{"num_hidden_layers": 15, "norm": "rmsnorm", "norm_eps": 1e-05, "positions": "rope", "parallel_block": false, "init": "trunc", "init_std_qkv": 0.0467, "init_std_o": 0.0, "init_std_up": 0.0467, "init_std_down": 0.0, "beta1": 0.9, "final_lr_fraction": 0.0}
MLP neurons of a small language model. Each row is named by its layer, matrix (gate and up: input weights; down: output weights) and neuron, and shows model dimensions 0-127. Each number is 200 + 40 x the weight over its row's rms, rounded and kept within 0 to 999. A neuron's up and down rows have the sign that makes its largest values positive.
After each neuron's rows, "fires before" lists the tokens most often just after its 100 highest values on Wikipedia text that the model never trained on; "fires after" lists the tokens most often just before its 100 highest values on Wikipedia text that the model never trained on. A number after a token or word is its count.

L11.gate422,233,218,176,182,221,231,229,201,175,187,205,157,214,201,182,245,247,232,207,244,154,220,121,248,267,115,142,188,226,219,190,247,163,215,209,159,225,130,239,173,161,235,181,164,127,198,205,173,222,145,124,202,152,151,226,213,233,147,156,204,193,198,235,222,195,116,229,231,219,260,199,273,171,164,175,169,221,207,145,145,183,200,192,191,200,137,175,256,248,184,232,202,262,244,165,170,134,217,159,255,195,125,165,234,242,114,172,257,159,146,191,190,181,153,232,199,160,195,253,232,273,142,172,187,184,188,219,213
L11.up422,225,271,225,204,207,248,225,179,211,220,250,183,242,200,255,264,215,223,195,222,253,183,120,175,204,243,243,195,196,174,190,194,200,276,194,178,219,216,170,141,170,261,275,189,104,203,260,167,213,213,90,177,254,193,188,247,221,210,174,243,112,179,166,266,252,171,142,114,220,157,184,204,183,231,117,179,168,167,221,156,226,163,186,198,207,277,201,173,190,212,203,290,183,180,193,202,235,184,189,179,153,256,176,145,173,239,220,163,130,180,203,198,189,207,198,148,146,121,253,205,180,183,247,144,225,165,258,243
L11.down422,200,181,172,231,174,196,201,243,220,159,183,215,206,210,152,199,175,214,194,199,218,214,134,209,226,171,209,168,214,247,168,181,170,230,233,213,136,164,226,230,294,231,171,254,222,173,189,224,243,260,281,232,152,188,226,214,205,236,242,198,153,220,175,131,161,198,174,152,248,203,236,233,209,260,202,209,220,215,185,164,123,200,239,240,239,205,157,208,184,209,213,187,150,224,156,218,170,242,148,185,236,175,119,185,133,148,160,371,191,200,182,134,188,199,225,212,225,200,226,200,199,206,235,233,169,264,155,270
fires before: "6" 15, "4" 14, "0" 12, "7" 12, "9" 10, "3" 10
fires after: " " 85, " (" 11, "–" 4

L11.gate319,169,172,207,141,214,156,175,171,269,196,109,204,216,233,173,172,192,191,201,251,202,189,139,229,193,180,137,132,236,290,171,111,163,195,241,215,202,204,306,184,187,189,147,141,162,203,172,165,218,244,224,200,177,241,192,127,189,157,189,208,179,185,242,150,156,263,233,187,196,159,209,231,216,228,240,289,189,203,167,189,202,172,194,198,161,147,281,181,167,159,158,129,116,195,153,197,164,143,227,145,166,272,251,166,188,149,150,208,269,188,196,139,186,145,176,214,179,114,143,129,229,149,254,206,206,183,220,223
L11.up319,133,238,223,198,182,197,184,270,193,161,194,213,182,168,180,201,156,209,236,226,148,246,189,243,212,211,212,187,197,193,149,233,186,160,264,199,224,163,226,187,180,143,209,214,217,198,117,125,214,182,216,197,206,200,157,179,169,218,185,170,213,165,140,203,218,173,204,203,260,233,186,183,230,272,230,152,250,261,167,143,219,243,230,226,201,188,231,184,136,158,94,178,191,212,171,132,229,193,248,116,108,220,270,253,163,170,225,248,196,162,179,194,240,162,212,122,172,180,164,199,284,229,215,166,136,150,209,221
L11.down319,206,231,188,160,192,258,133,248,226,193,228,195,269,223,211,205,251,215,153,233,223,252,227,227,176,161,171,190,198,269,128,225,187,210,225,132,220,238,207,103,162,162,183,165,154,188,215,161,109,90,248,179,222,149,202,251,200,240,210,148,164,206,232,148,232,204,213,263,178,177,235,153,219,282,274,272,224,219,151,270,190,220,308,190,113,141,262,191,225,144,192,267,213,172,211,194,188,205,215,158,198,246,128,238,301,180,188,158,196,136,199,159,274,196,189,222,226,181,188,150,144,179,188,172,197,212,206,152
fires before: "8" 25, "9" 17, "7" 17, "rin" 5, "ha" 4, "ke" 4
fires after: " " 45, "–" 12, " (" 6, " H" 5

L10.gate378,158,232,162,176,152,186,316,126,201,157,178,205,221,221,179,190,182,231,199,228,184,172,178,159,194,261,137,140,119,206,158,201,174,218,189,193,164,127,195,162,271,201,209,264,288,173,128,213,213,145,171,197,178,203,208,290,223,169,192,208,175,255,160,121,143,217,260,203,195,137,146,176,193,194,240,217,209,207,249,192,191,100,207,162,234,226,239,260,222,128,235,193,187,218,266,203,198,230,243,174,148,223,252,220,125,172,239,158,242,194,249,222,209,202,234,191,214,213,213,233,163,170,173,196,154,216,262,207
L10.up378,182,147,178,264,203,186,256,174,239,117,242,167,233,149,216,197,156,174,193,203,193,218,238,210,253,200,238,222,216,212,168,150,206,258,233,194,218,205,219,267,223,179,195,112,200,191,204,193,141,304,170,154,185,209,121,223,143,205,125,207,117,191,145,186,121,137,244,198,144,284,160,184,200,176,171,200,244,146,168,176,170,155,177,228,153,282,250,250,209,173,211,201,168,138,173,254,219,234,199,220,192,211,186,197,245,133,172,221,313,246,134,210,177,210,216,163,236,192,185,188,195,173,165,229,149,192,233,207
L10.down378,224,186,251,220,228,208,186,190,206,196,170,197,207,246,95,171,169,242,291,170,174,301,202,207,207,278,235,215,252,124,290,176,251,206,233,182,212,248,228,207,247,268,159,239,174,134,254,208,169,239,162,127,171,165,198,210,138,242,107,205,247,232,187,211,192,181,163,154,157,228,186,146,148,213,153,216,196,161,210,161,111,203,207,220,257,152,247,120,211,216,265,174,234,216,189,192,156,221,230,180,222,225,169,205,224,135,193,161,234,170,130,189,260,173,182,149,221,228,104,192,93,200,278,227,214,226,183,192
fires before: " " 64
fires after: " |\n" 90

L7.gate318,111,242,256,185,158,211,153,181,271,267,244,172,187,170,197,187,248,211,153,146,250,176,215,207,159,257,211,268,164,187,196,222,207,258,280,106,250,242,180,175,165,203,275,266,214,123,232,157,185,150,174,220,173,209,163,261,187,167,178,168,220,184,247,218,191,236,173,214,194,123,275,228,179,241,250,230,226,173,177,170,208,107,150,242,259,205,191,148,166,217,171,217,167,177,208,143,176,227,209,178,195,217,183,129,136,225,226,189,217,188,176,134,248,207,280,236,194,144,166,241,201,182,221,168,209,166,239,208
L7.up318,209,205,196,167,219,196,112,185,222,195,200,172,204,225,136,168,179,188,183,163,221,193,213,257,117,162,185,252,185,161,265,148,201,223,269,110,140,241,300,228,193,229,268,197,256,160,206,219,120,188,199,259,121,209,206,230,233,180,211,202,266,221,147,207,221,225,157,283,223,178,222,238,129,208,248,212,194,157,101,264,207,164,157,173,129,194,258,156,100,189,233,223,224,105,241,123,242,215,231,206,210,100,134,100,219,194,177,181,210,151,181,193,208,241,257,183,217,182,210,244,148,193,277,152,236,187,202,155
L7.down318,227,210,184,215,221,129,197,186,235,230,187,183,228,150,249,177,222,220,240,240,167,166,224,187,212,200,189,216,224,248,161,189,233,201,272,161,154,161,194,203,178,258,262,277,216,182,179,176,216,234,111,211,201,144,228,306,223,206,178,158,170,137,204,182,199,181,90,208,180,171,214,196,223,154,155,203,174,109,183,179,206,143,271,154,153,242,212,212,213,208,104,207,161,166,148,160,174,199,193,228,183,241,149,162,192,150,183,149,205,217,208,175,146,230,185,106,264,200,231,222,174,167,193,193,208,214,237,175
fires before: " |" 30, "." 27, "201" 4
fires after: " " 25, "\n" 9, "|" 8, "2" 8, "1" 8, "6" 5

L9.gate268,187,186,230,211,193,239,116,279,225,289,155,156,218,146,261,261,263,271,180,164,205,223,192,232,186,204,251,197,193,213,188,237,163,213,272,142,244,244,209,217,229,187,209,185,180,183,223,201,170,184,233,184,205,233,227,208,218,168,194,237,227,298,186,246,200,242,214,203,196,225,265,221,115,205,173,191,136,175,108,175,227,220,171,229,192,222,273,180,129,257,173,268,166,253,223,164,188,201,204,220,164,211,186,234,253,216,184,162,131,244,227,183,167,235,165,219,171,178,181,188,222,207,232,182,232,226,197,280
L9.up268,174,209,118,245,183,279,132,252,80,262,197,183,179,200,138,177,210,138,164,127,227,177,211,143,215,257,228,225,134,213,170,188,205,161,245,185,196,235,158,245,182,251,249,177,202,178,213,235,160,162,174,205,196,146,240,285,148,194,212,196,201,230,164,310,240,219,255,211,252,247,260,176,141,183,208,208,143,215,175,177,252,244,172,179,169,280,174,166,160,231,192,288,174,218,271,222,234,275,221,243,143,204,217,196,180,249,224,186,193,189,157,165,281,250,255,209,128,192,251,210,167,146,222,209,257,170,203,236
L9.down268,213,192,160,276,188,271,156,260,155,190,163,183,222,157,154,170,191,183,186,166,267,254,196,183,210,241,242,202,178,217,163,119,192,250,241,207,166,194,151,242,219,150,239,217,177,161,117,133,131,205,131,229,160,173,143,252,105,197,224,219,234,219,208,235,203,198,214,195,238,260,157,160,235,179,152,200,235,166,160,120,192,188,180,220,242,202,190,130,170,208,221,239,199,244,151,220,197,188,203,209,173,212,258,204,228,208,240,227,243,175,158,148,258,184,163,177,167,201,177,227,225,294,236,183,185,159,138,219
fires before: " |" 30, "." 13, "3" 6, "th" 5
fires after: " " 49, "," 10, " |" 6, ")\n" 4, "\n" 4, " (" 4

L10.gate428,220,199,255,101,220,232,215,253,229,266,170,220,238,170,211,299,189,259,221,174,231,268,251,237,173,198,213,222,201,192,187,290,195,154,208,279,232,201,302,185,127,187,227,165,110,120,168,147,199,216,246,212,182,228,219,187,184,244,162,217,293,204,217,153,251,204,120,242,271,172,267,218,182,201,204,245,189,175,182,202,193,196,224,279,168,236,244,258,183,209,171,255,185,227,159,259,228,199,215,166,201,159,227,184,152,214,244,255,191,187,220,200,209,117,215,184,258,140,183,206,194,199,169,207,188,217,193,178
L10.up428,252,219,191,171,137,225,173,182,223,182,257,143,199,177,192,149,122,132,229,165,236,195,237,262,280,199,187,207,230,191,215,156,277,178,188,148,198,204,193,214,223,250,208,262,220,199,205,239,164,133,276,198,126,217,206,275,215,173,173,237,203,150,193,248,166,165,229,252,149,245,209,146,153,244,199,180,233,202,194,222,271,260,264,217,150,164,245,162,195,219,231,151,191,246,228,184,222,171,170,298,166,197,232,226,254,247,209,222,304,279,177,102,110,266,214,199,169,183,191,189,196,191,217,166,219,164,241,212
L10.down428,247,181,173,192,159,171,219,284,185,209,193,232,225,266,224,272,121,203,247,145,218,244,181,184,191,170,197,188,192,179,159,128,227,140,167,236,174,156,246,231,176,219,243,191,192,223,132,204,197,122,189,179,195,233,232,170,296,205,242,242,130,224,202,206,152,191,205,274,160,195,205,163,178,263,221,179,250,199,252,140,190,141,186,170,187,181,168,142,182,170,201,162,249,234,197,144,222,242,141,199,232,159,155,167,194,199,238,158,157,205,175,216,156,222,190,229,271,225,153,255,221,230,191,263,175,209,189,190
fires before: " |" 45, " |\n" 8
fires after: " " 41, " |" 13, " in" 6, " (" 4, " on" 4

L11.gate245,238,116,277,205,262,99,206,205,235,209,206,238,138,193,161,203,153,251,201,145,185,183,198,228,186,166,185,231,157,244,258,126,199,169,215,270,223,187,235,152,157,216,234,208,199,273,161,153,248,241,173,264,216,114,210,255,190,201,123,158,222,211,148,231,185,203,166,185,204,143,254,244,192,180,222,266,135,152,152,132,205,212,116,177,191,237,249,257,170,238,201,174,195,273,196,171,229,276,238,255,167,209,165,186,231,190,175,153,238,214,128,240,136,157,177,237,145,173,257,210,161,197,257,204,256,216,247,161
L11.up245,230,148,281,228,191,157,272,158,174,213,237,217,140,210,206,194,157,212,255,223,231,140,219,234,108,167,140,230,209,330,216,203,201,222,206,248,195,196,187,203,222,238,256,218,191,222,165,175,213,288,176,236,190,128,184,147,168,156,167,235,122,192,127,202,165,212,177,171,192,201,163,196,187,281,225,179,109,223,183,194,173,201,183,193,247,203,182,130,252,183,156,200,183,199,207,130,193,255,245,214,166,196,180,199,180,180,147,208,217,167,130,214,114,176,195,228,94,185,250,255,167,260,279,223,232,203,222,170
L11.down245,274,140,162,221,125,210,226,188,193,230,231,185,143,182,194,206,239,196,199,207,167,200,202,192,115,229,240,158,228,215,228,244,167,186,199,196,238,297,218,219,292,178,145,212,152,179,196,154,190,199,282,232,107,217,172,124,185,222,208,173,196,231,258,249,183,157,190,173,279,182,265,201,194,183,207,143,214,222,223,221,174,194,262,209,170,136,140,183,204,243,183,199,158,233,216,248,159,197,235,250,261,166,189,174,79,243,184,229,145,174,212,284,130,217,180,125,255,225,195,235,81,215,180,184,215,176,207,187
fires before: "0" 26, "1" 21, "2" 14, "3" 6, "4" 6
fires after: "1" 22, "2" 19, "0" 17, "3" 6

L11.gate153,215,175,181,185,139,181,186,123,161,186,120,178,232,238,150,200,205,173,269,123,265,189,215,178,251,186,198,252,238,176,252,200,131,173,223,222,236,191,224,248,205,173,158,123,154,197,166,261,201,185,219,221,219,209,176,210,245,279,275,133,281,168,187,164,263,215,144,180,190,154,246,170,191,74,173,159,190,261,131,215,153,234,128,259,195,174,194,265,125,127,232,179,143,198,208,147,173,179,195,216,232,177,138,152,165,179,239,209,229,257,207,106,275,244,184,185,152,195,218,210,163,160,267,212,180,228,215,214
L11.up153,202,194,159,230,150,161,179,189,142,199,188,150,184,216,141,237,209,157,224,193,229,208,136,240,229,245,168,186,199,124,216,182,173,216,208,230,182,218,192,143,174,205,219,188,213,196,170,204,336,206,208,222,215,192,192,176,279,228,175,157,160,230,130,212,209,226,192,162,202,211,201,251,205,184,197,194,258,164,137,189,227,212,229,218,160,202,338,227,219,170,210,237,145,172,199,206,275,175,217,217,163,179,150,116,163,254,199,126,201,259,206,101,276,250,204,237,275,186,169,189,231,169,198,123,184,237,159,166
L11.down153,203,211,296,206,169,183,189,165,142,236,167,198,255,155,197,221,251,158,200,198,155,198,191,200,265,242,146,242,165,162,198,235,209,200,260,165,250,223,198,195,161,235,157,195,231,169,214,205,242,217,265,251,168,180,155,262,201,191,207,151,193,139,188,119,175,165,279,215,215,205,241,189,149,214,186,188,219,145,156,231,178,179,231,188,208,149,336,223,163,224,204,171,179,138,190,155,226,177,198,213,251,174,139,196,274,158,169,140,201,236,237,143,186,226,178,139,275,145,171,241,183,211,174,285,189,112,170,131
fires before: "3" 18, "4" 10, "5" 8, "13" 6, "12" 6, "7" 5
fires after: "|" 25, " " 15, "," 14, "–" 11, " and" 8, " to" 7

L7.gate504,156,237,223,168,168,200,190,182,263,194,237,212,179,258,207,257,192,259,162,225,203,188,101,186,261,113,207,194,201,187,236,190,182,244,178,190,247,197,116,261,209,224,224,144,219,223,215,144,252,175,185,175,148,240,181,182,190,235,233,219,202,137,228,300,234,120,205,171,217,161,287,230,203,188,161,226,193,125,159,176,238,147,225,235,231,236,193,154,245,146,316,162,175,165,193,155,223,211,160,148,194,143,159,214,178,109,237,278,234,200,153,147,155,205,241,176,199,196,214,122,204,223,192,185,211,224,245,210
L7.up504,196,182,223,234,137,224,123,173,286,160,282,234,248,259,233,279,172,259,191,193,206,221,107,168,234,162,126,295,203,241,179,141,256,232,206,188,267,163,166,221,220,188,216,154,259,194,230,97,212,234,205,195,219,227,222,231,172,220,205,227,163,175,218,173,268,146,188,99,179,248,175,244,183,173,209,167,196,227,200,207,216,135,190,219,237,191,215,216,219,173,310,146,176,170,176,172,187,190,164,160,211,218,183,150,142,132,197,178,216,191,187,209,162,183,221,181,222,195,255,132,220,239,231,245,237,129,260,267
L7.down504,215,181,260,204,158,138,218,234,207,150,144,196,133,167,199,176,243,188,205,185,210,266,177,210,187,191,234,300,248,194,287,180,165,183,168,220,258,194,214,196,183,250,249,180,214,193,221,239,256,275,255,221,154,216,164,202,200,214,207,213,81,193,280,216,187,155,185,176,165,222,154,200,231,208,229,203,224,148,230,257,187,180,226,251,162,196,165,224,140,203,220,147,228,216,187,168,248,229,194,181,186,197,126,268,198,142,239,349,152,206,210,202,209,154,219,227,217,211,188,177,190,185,122,217,146,217,186,279
fires before: "5" 11, "6" 9, "8" 9, "7" 9, "1" 8, "4" 7
fires after: " " 29, "2" 10, "1" 7, "3" 7, "7" 6, "–" 4

L11.gate337,263,273,204,216,271,206,206,210,194,188,273,198,251,264,242,185,176,185,134,225,193,258,164,136,276,204,245,166,167,200,189,167,144,204,254,178,207,134,158,175,205,245,224,198,171,211,240,195,186,251,158,193,154,211,234,139,219,195,160,232,275,213,107,227,229,203,158,197,234,181,171,152,218,175,156,144,151,216,235,241,203,178,183,200,198,235,164,224,174,195,207,272,190,184,243,235,226,162,192,166,203,196,145,228,231,219,209,197,178,172,218,164,139,115,240,204,222,220,188,146,174,246,240,223,301,178,175,207
L11.up337,230,160,208,258,277,160,254,203,236,143,267,183,180,202,207,167,141,111,224,213,259,200,186,170,122,198,303,94,199,173,189,200,190,144,181,235,170,159,278,200,160,220,229,220,297,216,156,273,254,225,175,169,190,178,220,216,218,227,211,222,205,174,122,212,205,221,175,235,161,170,206,232,208,230,160,102,191,138,233,213,180,262,239,180,247,181,188,199,117,187,197,170,239,197,211,254,227,198,185,169,175,259,222,238,165,187,232,234,272,199,198,225,197,223,288,202,186,165,277,231,209,177,175,275,218,161,187,184
L11.down337,188,236,188,182,225,230,146,217,238,134,233,200,161,172,155,180,254,205,232,203,186,169,221,255,151,218,238,141,186,201,201,163,218,88,116,237,211,201,247,177,240,230,179,172,253,177,185,210,186,274,126,230,247,199,246,261,190,246,201,245,262,270,188,251,184,182,267,198,164,241,224,212,146,172,127,242,168,91,200,240,192,122,211,216,237,244,146,186,179,202,215,199,168,216,211,205,166,179,215,218,276,249,218,207,256,264,258,140,208,162,231,258,279,207,203,207,236,141,199,154,262,172,224,229,196,211,171,205
fires before: "," 59, " " 5
fires after: " " 64, "20" 4

L11.gate327,175,209,235,180,242,170,141,238,229,168,215,145,158,197,176,231,147,155,237,166,187,190,154,216,178,153,185,158,281,126,245,208,110,275,190,162,238,174,232,208,126,187,184,179,224,171,181,150,184,281,134,171,129,267,204,188,197,215,203,236,266,153,176,267,228,175,254,169,216,177,123,175,220,187,205,144,223,165,208,210,184,217,256,251,198,223,155,177,191,202,147,198,224,184,129,184,177,219,196,85,217,176,187,121,265,166,159,261,196,301,210,184,199,250,209,168,227,201,198,232,203,274,244,191,185,185,200,192
L11.up327,225,207,198,195,190,183,171,259,216,184,141,119,222,200,246,94,184,116,239,106,200,295,175,191,247,219,221,144,247,230,169,188,119,211,230,131,263,209,242,189,195,185,202,264,229,204,204,245,207,179,200,249,228,236,199,161,158,199,185,203,143,148,231,224,258,162,172,249,237,265,222,254,157,217,225,281,210,185,241,174,156,191,157,250,141,177,221,206,182,216,191,247,212,121,162,192,213,180,213,239,255,192,195,180,185,231,215,196,167,169,218,174,211,190,125,251,236,191,201,180,191,182,161,201,259,256,171,183
L11.down327,207,248,171,180,193,141,284,205,140,165,280,218,219,227,218,244,218,191,220,176,199,211,230,177,175,250,204,173,179,268,177,171,177,238,219,167,141,231,128,122,233,162,214,166,226,190,219,177,234,314,171,261,192,179,241,159,165,240,217,208,137,181,175,267,179,221,123,250,206,284,218,226,157,154,175,236,204,188,170,205,208,252,216,151,208,256,203,161,223,198,215,186,199,177,239,189,227,155,201,171,148,165,233,198,192,235,221,247,142,146,170,174,253,164,185,226,182,174,226,153,147,123,184,193,212,200,254,179
fires before: "–" 36, " |" 19, "." 11, "%" 7, ";" 5
fires after: " " 36, "201" 11, "202" 8, "197" 7, "200" 7, "–" 6

L6.gate337,197,200,222,203,200,166,215,167,181,132,185,203,145,174,220,191,194,222,247,256,179,208,199,160,99,207,197,216,202,214,183,127,148,271,111,244,210,99,161,252,247,130,185,129,263,225,304,143,170,269,192,187,209,186,211,283,175,204,189,173,158,201,194,165,139,181,223,190,264,152,211,241,173,255,189,120,206,180,268,283,283,226,193,210,222,262,171,212,232,171,196,198,218,156,199,149,213,206,154,234,170,186,179,270,180,205,128,181,225,174,260,229,245,229,253,194,215,267,206,236,284,228,187,184,222,198,260,253
L6.up337,220,210,221,145,194,188,180,187,202,176,124,218,149,167,213,190,157,165,172,281,264,156,189,239,153,183,124,214,191,175,176,167,197,238,190,220,174,160,185,208,271,170,146,214,238,245,201,166,186,187,283,176,187,149,236,282,179,180,212,190,156,178,259,239,129,157,195,135,180,259,200,220,230,240,254,159,180,143,213,294,253,303,192,182,196,190,220,246,231,233,230,184,235,150,167,203,307,256,235,222,83,227,166,208,237,186,181,177,143,160,146,231,290,215,211,175,171,182,240,167,259,228,182,169,195,199,173,209
L6.down337,246,216,205,177,161,208,195,192,223,202,201,268,188,181,144,224,123,184,242,212,142,226,214,276,132,171,197,161,167,267,203,231,195,239,185,178,244,214,137,281,171,200,203,282,198,196,255,156,172,169,152,229,193,198,214,203,253,145,129,165,167,230,244,217,176,169,212,217,162,167,176,254,219,212,160,214,197,83,258,223,87,185,192,243,184,186,110,214,182,194,144,280,169,152,173,255,242,230,194,203,188,218,127,151,202,212,161,186,196,248,193,185,184,275,179,170,198,214,171,180,227,203,262,230,136,173,263,168
fires before: " " 28, "0" 15, "8" 8, "9" 5, "7" 5, "6" 4
fires after: " " 47, ")" 29

L12.gate81,124,229,297,191,168,217,170,139,208,227,234,240,207,223,184,162,183,201,230,205,110,190,139,226,125,192,208,206,218,255,98,177,316,273,192,155,160,225,151,201,195,181,229,211,222,149,139,252,212,215,143,214,225,262,236,183,213,247,253,240,278,238,179,192,205,191,204,132,242,190,127,239,141,167,244,232,179,151,162,169,210,173,174,190,178,130,253,175,162,229,163,195,200,223,226,193,194,163,224,134,188,230,198,162,173,200,241,215,190,227,230,260,141,243,136,246,203,159,235,208,236,165,216,213,151,255,248,268
L12.up81,224,266,129,210,217,184,186,227,214,225,231,178,176,277,203,135,263,138,189,143,258,245,201,249,147,224,202,201,141,225,128,195,182,172,174,194,244,194,235,186,193,257,177,280,208,203,221,209,237,264,171,269,250,233,206,234,247,230,281,251,177,249,187,187,233,160,217,269,181,256,189,204,189,238,228,217,109,138,193,150,223,168,215,228,243,236,186,174,203,216,251,231,165,242,172,244,299,234,257,123,216,169,203,162,228,144,281,267,133,224,205,175,164,239,201,201,176,113,169,193,230,182,239,208,179,218,136,236
L12.down81,285,217,236,234,166,162,204,223,251,288,175,171,190,163,208,252,228,260,197,151,217,196,223,205,224,215,222,226,238,187,129,214,231,193,154,159,208,186,158,208,257,186,273,190,203,185,184,219,183,327,146,204,170,223,159,179,194,206,239,201,273,211,290,260,175,222,208,172,199,196,121,202,151,172,251,183,192,255,203,161,193,151,248,187,211,135,226,180,193,189,178,179,259,202,161,241,182,176,225,184,180,194,233,248,107,178,142,122,171,223,261,269,141,219,239,142,185,181,217,188,218,254,186,175,240,177,227,193
fires before: "–" 26, ":" 19, "==\n" 9, " ==\n" 5, " ==\n\n" 4, ")" 4
fires after: "200" 21, "201" 18, "==" 8, "197" 5, "199" 4

L12.gate492,186,205,209,211,147,211,201,217,160,265,219,191,174,263,176,143,192,183,200,189,169,195,137,264,243,201,255,232,181,210,155,211,210,250,272,151,222,222,198,207,202,243,168,182,180,260,200,228,200,203,205,193,230,226,172,249,188,203,281,162,265,235,156,129,190,241,223,184,169,148,214,140,216,244,183,184,146,187,111,197,211,205,164,172,140,236,319,309,202,202,213,200,168,206,102,120,171,207,217,208,235,222,295,164,237,117,190,161,224,213,174,145,197,158,212,192,172,173,244,185,172,224,245,195,216,167,196,198
L12.up492,210,154,215,231,262,251,253,229,140,200,163,229,246,240,149,179,199,215,204,124,230,240,166,255,175,200,240,196,206,238,244,221,211,153,214,232,188,243,177,183,229,212,150,242,183,183,157,172,204,225,225,122,178,162,191,117,209,184,178,131,182,152,314,233,202,194,232,220,215,176,220,205,210,211,264,230,264,215,214,159,201,243,174,246,170,159,197,150,258,143,227,191,152,202,245,258,160,254,159,219,150,205,184,197,177,156,121,173,233,179,217,144,210,269,239,272,262,193,199,219,236,189,114,161,187,189,174,246
L12.down492,231,142,247,192,176,182,250,206,192,190,197,261,212,200,193,153,218,177,188,213,184,230,197,213,171,202,201,252,166,252,253,128,154,260,303,179,199,210,195,170,162,213,275,217,180,98,240,190,213,121,191,220,219,219,236,189,129,231,153,164,196,175,228,219,306,180,161,195,156,168,224,223,245,172,120,214,243,139,188,215,225,225,168,228,209,196,213,109,275,168,179,255,177,169,265,244,211,233,204,242,275,146,203,256,216,179,196,227,247,106,229,181,285,204,226,249,233,206,166,164,189,242,216,197,159,203,262,164
fires before: "9" 22, "5" 15, "3" 9, "8" 8, "4" 4
fires after: "|" 30, " " 30, "," 10, " |" 7, "–" 5

L9.gate369,192,254,179,154,247,148,120,149,195,198,209,154,181,155,191,143,202,173,180,256,190,241,151,179,134,190,241,198,148,212,243,214,228,267,182,210,221,167,206,184,180,132,169,222,170,212,245,121,62,215,192,183,167,173,238,132,263,122,173,206,160,243,140,204,225,147,251,135,195,166,227,177,242,211,245,186,237,233,206,203,196,258,224,166,208,227,222,229,197,213,217,267,236,216,254,201,159,184,138,244,199,236,220,151,228,205,149,192,256,172,165,178,148,168,245,219,131,174,287,217,253,158,258,262,172,241,219,203
L9.up369,155,148,189,182,129,150,208,227,243,251,170,230,221,232,253,165,255,169,129,159,233,212,193,148,190,281,164,164,178,203,178,236,230,241,174,203,231,201,177,198,245,311,204,234,254,196,230,227,263,122,125,240,211,302,210,174,192,245,249,177,192,233,231,211,270,190,223,196,200,183,129,270,187,218,226,180,276,172,189,187,176,164,195,186,222,155,183,188,223,294,199,218,93,202,228,178,213,268,194,135,181,123,204,216,192,130,182,213,234,227,199,244,204,197,200,183,168,170,210,181,199,149,182,186,191,181,221,178
L9.down369,139,196,230,219,289,133,223,242,179,186,202,161,202,147,186,199,194,178,206,303,227,206,229,197,106,197,226,130,165,185,141,191,143,191,210,173,151,244,230,124,146,208,276,232,215,211,208,158,214,53,187,222,227,185,240,188,166,129,215,129,192,229,232,194,223,252,175,183,208,144,209,257,247,173,193,173,272,185,162,136,193,187,238,210,192,169,280,213,218,149,200,200,234,206,173,191,211,215,142,206,151,198,243,241,205,275,153,263,194,215,153,197,194,184,212,230,141,167,252,160,161,194,147,177,212,306,199,192
fires before: "8" 14, "6" 13, "9" 12, "1" 7, "2" 7, "3" 6
fires after: " " 73, " gu" 6

L10.gate30,189,187,152,152,151,269,190,146,185,207,188,180,198,200,146,242,197,160,237,228,204,219,119,177,211,178,271,224,190,220,192,147,213,182,251,160,140,281,192,195,249,236,215,206,205,151,189,220,195,186,204,231,187,252,242,126,246,238,306,215,216,157,203,146,209,231,160,149,207,176,252,221,223,186,213,208,174,218,253,224,263,136,258,174,205,179,171,190,158,231,184,271,156,190,343,175,180,266,158,196,208,242,190,188,114,166,233,234,197,239,225,180,241,186,213,193,151,233,183,218,196,236,195,164,171,180,124,248
L10.up30,151,182,186,178,267,152,248,199,108,155,157,226,221,206,183,164,198,218,255,240,207,231,209,262,299,276,276,222,199,239,163,179,195,253,219,174,188,274,150,207,241,238,238,192,203,229,203,180,189,140,168,213,256,161,222,158,188,160,241,168,186,235,124,194,196,216,169,182,258,177,206,172,200,243,215,186,207,205,181,231,248,196,232,288,272,210,268,155,222,124,192,145,113,230,210,155,155,144,211,191,198,182,161,137,200,133,215,151,131,204,127,78,251,229,150,218,209,128,210,188,161,143,216,141,240,223,203,213
L10.down30,230,198,254,188,133,167,158,166,172,221,192,194,267,311,234,137,216,156,130,176,158,214,143,210,202,189,189,141,196,193,196,188,196,220,210,175,204,183,153,191,178,158,164,199,243,189,162,189,238,212,161,236,209,260,191,134,210,191,236,176,212,150,168,161,172,241,124,217,160,206,236,172,152,189,236,197,232,180,127,175,188,183,181,176,231,172,280,232,149,181,193,253,242,210,133,276,202,138,256,169,230,195,160,155,149,237,211,154,226,222,195,127,266,167,198,186,190,180,247,252,160,175,237,155,209,254,216,145
fires before: "8" 18, "9" 15, "7" 13, "6" 10, "1" 8, "4" 8
fires after: " " 41, "–" 33